Weights of a small GPT-style language model, trained from scratch on English Wikipedia.
Training: 1617M tokens, 6169 steps.
MLP neurons of a small language model. Each row is named by its layer, matrix (up: input weights) and neuron, and shows model dimensions 160-351. Each number is 500 + 50 x the weight over its row's rms, rounded and kept within 0 to 999. Numbers have three digits each.
Before each neuron's rows, "fires in" lists the words (lower case) most often at its 100 highest values on Wikipedia text that the model never trained on.

fires in: "several", "of", "two", "many", "other", "some"
L8.up1103:555490562515501544531542506425616470485463455448552526481459451445519472573529519534458496499574529470493477468566522576506431480532462498532437621460483355512583435446440596501569423538556468478495446469544588455499549596512577499588483518498528443452414460523430599415599510484554439512498551529559475469404431553505489414548477455578497544476464510517543434477552444468524539526517528412481516470545443525534481529495453477577497509563531446479537471461527569532523542507432536418523427531493476417462444473557469540494518488460552486489495478527544506485427467466534441434

fires in: "to"
L8.up2255:549481460508486532439511616553531466486575422500546471454531528496431377487480457479577474543447464569517507630490492501533514560494469568526428526527553502527504578482451503438449557431483499612533508495488486484399478416420548502557517456462527505429384502422519527471486524529488522424520474543532534549371528562551444583562530526501440454539551592471423552458491548480541540541385574491500546555530483507534422416503566505496502534486546587483404537408468361483446558408568576481501445435476471538436474515486541530520471487404513363559495449540548494456438481574429435544

fires in: "all", "the", "of", "first", "most", "each"
L8.up202:470535361493447479524451547578476578567478491538520422458482507545469509485601431530415508483541566510492555496488456581469407475461524450518558546544483467558446494550549539539518517492528602565507413532418492602507483444444441563544486531416524515480442522526491442482488534440497548471455447521518545470400492497468511471473477514513482513548520531483599503426510445514528513424474425430602551496616516472594483549475457535439479478501515555495502577515535529617542515501419433516409535559528496493566530462538472542505517512478477440464396504541580492405510537500432397334

fires in: "is", "not", "as", "to", "s"
L8.up648:552520522455423422545497463514446489491488469590530521483481582443460496537478438569555539535513492533500470457613513462460504501482519450501437478465525551517568546480458515551486454535456520520518491445567463519474400678454514580474579557492525503523576422500390403605476409520487504507440481489546465391429514474498439525445536547443526385585500408509469463515508519551489561522603458543448591536563511433527475479549499568482423574584547565449518465558473448455530410503445433530486514500425457507550528496430509456527520574523482505423464483460505525432452582519525511589

fires in: "after", "his", "having", "at", "to", "a"
L8.up2473:548551474551604492517485511478516417401541469561430488524578527479486423428509495514481483461424522485449409507580508483653554475502467430478506569458561506451536643532559516571578555528447512500480491529517492507507468479472505454503459576475453479491532417507508512583457624533451534567535519532511464519503428515470465638529469465471532582555490543596511496397495506474441467505538578458461546549570464460445455453556513501493531483548548491609447486508443493472542512506440461542424557546470463481515681549485591415375460491456539516527517491400513459558516469505523555550

fires in: "the", "to", "than", "from", "with", "as"
L8.up3057:558572516480533465580435482407483520449405511529490486505498390480444547480517497423465478482564419478575488440591450580498580437480440484608517541535519549508537482525508482410463417359513537531562505496470496435547536462564451487449431487450467559582536532421468504537553515508504486469454527517493566476416505484497439435501475461482485440592511517510431448497586447477420494440416547430528466430508562501570497537465523535521480473562452479467437521478427533398508404494441506514548435440560496544528590474446569530493489415460486498456438477463434465397573513471517469516

fires in: "the", "of"
L8.up3412:452497560505580455498476434611501478496465472490592589540535513500450540545552542436519401568522441520542498552490520517489373427492451429455587469521507437547483455542478488597509509567508517514526466538537517565439538417362405502544437476551455482508602519461420487527472540593466536476521625487404543534544483507523477444528470389553482487484583507491440458504498522592519548577477484474565582531601479495555438462452506453490453410489509501428519511509598484532506512576562453394500509548565554503541518529516419537490526564526403516489520500555487477576425541444484431563

fires in: "by", "to", "of", "the"
L8.up459:554561512441534391449477567560525487569588470457591527510440497451500495512427452529343510382488472516510475553499498603524405515468493466458512600405428542503408470522546378552535499497436487602395479431521558500480464477476505496596499496520492467472524543429473515538522519433451484520518490407490482458464496464501471568443525510533454505480597545550500501530470461464483524584429484446512455545548462521362583398401520596514526487584509544501456517510445444470530458536529538523345442531458548423481519505473609599526512612354493473528455460539480516529471518492495542384

fires in: "which", "that", "she", "it", "they", "he"
L8.up380:500486553520481533467550525481518420488480542528433497466572435508505476517525405444496489581592421651444458409386449515476434510593483460528501457529497480528444490498478433612557444592520427508475521506623466500450513514538525417498425405486525537556506446510569546417595484551520515452529494493547548485493494428558394495452522429441553591503545468528479443515487460508403444448491497449522469477556508461456441529501525518436417537567433508541493533615441511552491490605545457514461479438521510488507584434517525560451480540535498451552475528488600494466589517517489448553

fires in: "a", "the", "an", "in"
L8.up3261:508629468511503535533455419418516461403509509560596573392460484509501498509527542473438495586575480536496454559584515541542530488402530462554457443466548569608503476545574562566499513548521408417446499492510443472497484550549493459586477568544526655507545533425496566471412531452523450474537456543513508503492557491455502583456509513432373483415573491536445504504489512437491472501500534502456499540433510474512536569528411498542588558467453493493469422444448514568499523463415558503474404447483541610509552447515422527534612436463562499354477458492596494573559536537525499514

fires in: "to", "the", "with", "from", "of"
L8.up2285:458516534560602512536459419594555448442490477551554508377451438464463523498490524630472534496499509520487468522498607450515417515573478514484474526530471554525528535557517546551532478463475454416474476586535471392493555482569423463450486489547529558605410607479405517541489511510462502505531542533465453431486575516521352500417568474548536558542566544527537509473539530547505488485404478485519486480541552465497504584431479460511478639514512419431588526445491433552524577462488573455462487547512481552460543463438420570485456443535513480437481564489484483506458544482513494438

fires in: "of", "at", "with", "and"
L8.up1646:577527502447389520484550555513529400531436522466452504515592463508524584586586492519517510470443504480569526529455561460534539444390455539583547454482484534431475498521513464532563538491480527524470461526468544563489539494473425486496564574539503603447549405396439456550490460524507440504450499447491530484488466513554464543546575507501462464453505525516588508559417493476537414558396497504455442463562507610493484616472519516538591523474434433450485577515479535511548498553491547553472524514467485457481514455407565515471530539485609543462531512565417512518433508493462573505

fires in: "for", "in", "and", "with", "of", "as"
L8.up3947:471476460454415448561408499468454501467464447440435550519488401440500523588526441477590516473466458497499498621434536375439584537508499541502469506467479539564564504443548516452574513540447515548440506487506487524514510496423417468497531509506476442482536479533530422491447554464544430487413529425440524538444575456577453469531481446499522420455507576502512484511557420572513516508506417573504479467423506480532526510534493536556440458614505466502415454560496563361487605425509467435463450538569515497499579440379435467427467577450559541588513555492608479519496457460536649530

fires in: "to"
L8.up1943:459519480454517563463465541522503451515486539613504479362632558428484549442633477481569506535535512506469492483527507555552521384521513407440488467509553436449532523579459531442508519565433475511465476552490461464474473566419496495456566579465543537489470554451524406516549535454446548602535512596488512478526552509484436555530518472468531415517572480598519395534494485566516570488462500524608558464484570514488498566539608559493504500568552587469542519491510567446519602467536388500516538453474481423509417546501486519473489565503535504470503500518491587442462434652463467527

fires in: "to", "a", "1", "2"
L8.up597:479479522495604487508428535413487419487531576444411561454451528518373510491456640413464468445493433524513432546514463540564582490498458518533625535502530503473569555566511577535582458575426413514495548464400509522552531439460523457482548536467459525538496439521473515491434553539592432549538501561457533540536393538540559456488483539504437436489509480553508534524578516467591419428486536576480477536603494543439625570527475523538519562514498523570511544492432604526500484472535581415477554480492530512527477502523604597516467545527487546497490537478519488467510487606531524533

fires in: "to", "re", "i", "never", "be"
L8.up1296:481468552426454556481585458579613526457491471483476405514454479526420482431515582546508457494549523487536524538457558493512588525470457523527525496528492506485449452480552474459501550529472496592480471487531385468569437568440505457545459496493554573561451476422497488548478571485507480574503515580521454482477514561525550484507475626512523426540444416466499532517446605499520562539560528589503492501416501469530469549459489522509465532513456497530405579592464568488410453570608420497507490432421530497479468503486536457517541527450534548486579452421473527448483439532446421599

fires in: "and", "the", "a", "with", "by"
L8.up1618:564455477609528548498488447454496450474544473477592497440488483494474531523541545544470488470478471524446528514544519567491534482426437450555449483547490435417492499505466426484526504430537472510560517477493485448456466526528471549533515533512455445401452462473504524507494602567489397479530471543503427571461634566499387525537526475511470513541551536482485515515462478527587506456373482530550513410394551498475441473541558491480523467477559491579483436598441509424457572400429603435528439501593444495470509500558440484452511523532529542597424462504475538460530389443477497513

fires in: "of", "with", "by", "for", "000"
L8.up279:515472489489413514537576420546516470456480537428474579510382412491512508489427497423454439437486492507502494526584575486535522519507475477500467552417524479494454529466553467417491416554492549515514439446563545503523448522489526537435556479404460537460518628425438514493469522478482567491542549444465514489414491606526413445543523464488531523530441528583476484486506422434601484499531434494494583453540547512574419498509522530565463468492449503428547546516459462538577570497502561587528438430522429445496494426445477495512479498583435481560469518507455439501442504410513438429

fires in: "with", "to", "a", "of", "is", "by"
L8.up1824:544432604408609531544455576548527393516566573458437443432438421478482510542536566502453537490488496531443454541503559454422506520546557602446416405472502408503560540538473508501514454467572504521528423487613454572411493604451530479454522584480501549552487498489583534434531506479496522483487513467509526521535509587494493474475487528540544486516512531503463551516540550446558561472523438575529475520563460465478515411564469515570449510554454468447513536508454545429607542488418513462495490533514476460519510418486445476436545538432617452518510558512451537556449483454455529630

fires in: "the", "their", "with", "to", "s"
L8.up2976:520427480437459550429522485492441508477486513492513510518466479488528526532506472323451434552476460495525545526657543543508547493557489530515479502620516494496520567534397496530460494450505455575595487549540493572510460479472554466473487549504516472488529549464483505463493521566466477421418527476451506526414469578572489520502580373395507525467540502396460449529554409600530452543469505422556543509524508524433517419510473458513469414557545511467569490481505431428506417468498466471485524487590498482567502493505496580451518463496571501532440498557569335590469446477521546527

fires in: "of", "to", "artemisia", "at"
L8.up2823:488523457483503503379529533509510567502534589518548573481452484387503540528597569542543387483550455533454518553420452457540419450567461577493531475590565492554451413544466578549544506534480477430396513465513594557446507471486494562491486501485578512492531450454478481528422437474495586550509635623468406542551427560458520433526548504405509503457512492454556427481519529494522556475540473471569441457566535574517456505570480578397473531481398480531542555526538506494499477553543490497452421475598502509420492485576444455523496543519581559526527578523495514419500442518470500474

fires in: "to", "linfield", "s", "does", "its", "the"
L8.up2472:625541435489485493503494451515511516479511581518517505428486437439501588551566510520586476493513474473617534428558589468470511516535489527520583405546530475450519492514549486503452557390525373511486449477520452426468460548461474468532541533483409554517606376607510471546503576549368477482441463547446481449524547582461475462534445387499579394481457537529461499446522464519507389472402552463497491551571507507512514434477499553456449511551585505587451540464496410481437559519518568445557472464518571528510597489494436510542521457538477527443439489492506513577494435545551618454

fires in: "of", "a", "some", "university"
L8.up182:506552433469496495472465471462444429381436453439529456480446423501471616548451504521439512516514481491449494499460582500579442501493436461438574546561502485506485489430503518410513450498531536523468476479519521544370514486432505543398531611526476592488468470515549522488506586488483536485561553482546520529472508546505457573404454430518430489434615441430594474507475519548497556477480565478512545458553544545535584545540548509553542576524453506419495490509479473579490472579545485501569548466555468353498437383535443436490507565477486522364499484521434547386473485507507459484

fires in: "to", "not", "national"
L8.up3531:504545543422528543392534497606511527565441521501560445426525461533456433474610453387554512498478526511578426515428452590492508552517530493420512513425504511393507604492521473460541565449452554609408411500494439457505416467470517399627515561521496570493498452448540502526376500448505554487472550530486502575538509525542533527550533434492396474501513464562445524450506475523460581463597562459542570579538482573523467491541568594474558517494481507427494551515521471553498519500578551527429537429482567501516492418531543489489494506467552475494473440464478501491405447557490527529

fires in: "to", "would", "not", "i", "she"
L8.up3623:473563529446476477454454610466462506466559457490465464435497433510500424508590551472444523461543499357501596547481479493521541470490550536453476565464460468496470623448488488480456549472426453502421508445464468524474473416405481545482507537505453500533502524442438538528489465503526499548429507591443545519472570508505511513546501492590594417590602446536447571512445493532455562522457525500527518471485445503548549445375568527539471452532449607537579495526522466541490458490540515503597550463467423486511461450482448489393484495511536525575512427462446535584456459571451554498

fires in: "a", "of", "two", "the"
L8.up2773:380550541436516479482518614404536572549451568444575427545548468458507475523440536437526551527549564488476529485487486441499490559544492480503557495540609467519535460414478556538561501583462476467569466526546594538501439435456568530494533431480628463500389451487466517518540473421486460517435448465540478424521467464482506415516504499595464413504534475412515490473540469600470564622420536575472517458556540461531536519505523582548472418520357515534522543485575491442452534457353529527441471558457522389528504440440540513552473477534536545480562528465485533532492606533653555585

fires in: "she", "they", "he"
L8.up242:505426460525495540502533499484544461536446534474626523461453507491508485527525529446421480593523480538524560502428476488460468511526471530575412573466537434541442541462508568522507419672479513426455507476584498511501458502559539541413553553472437495513442497511462517544518493471458488549433447520464518549530509436458412443539396502565591471461472430451556532462443427483508478548457445503601559411569426505510510526448548474540565595480441546574481487545580564530437493543516528553496593520549565522431549368455511485514508453437479516587492510447432412502509414546458462569

fires in: "to", "and"
L8.up2729:436543438436502481470470612521636530495471528480544432548547507503539420511515440496525530548508566573538536533475466507505555493573441545457527473559513544429556444469602452451401562562444599509569379496474429548553399546502536469482464560488497524481417489466552487575467515443487538476473551576555469508444466459550485598504477537535527488491533467514535534454557489432505630480485502459498456529449491545504524434568482458529462533461459536514531484463483546510398459526507483478493507457501576527506553563515461547554575466363597456510524446445515480522432438495508446540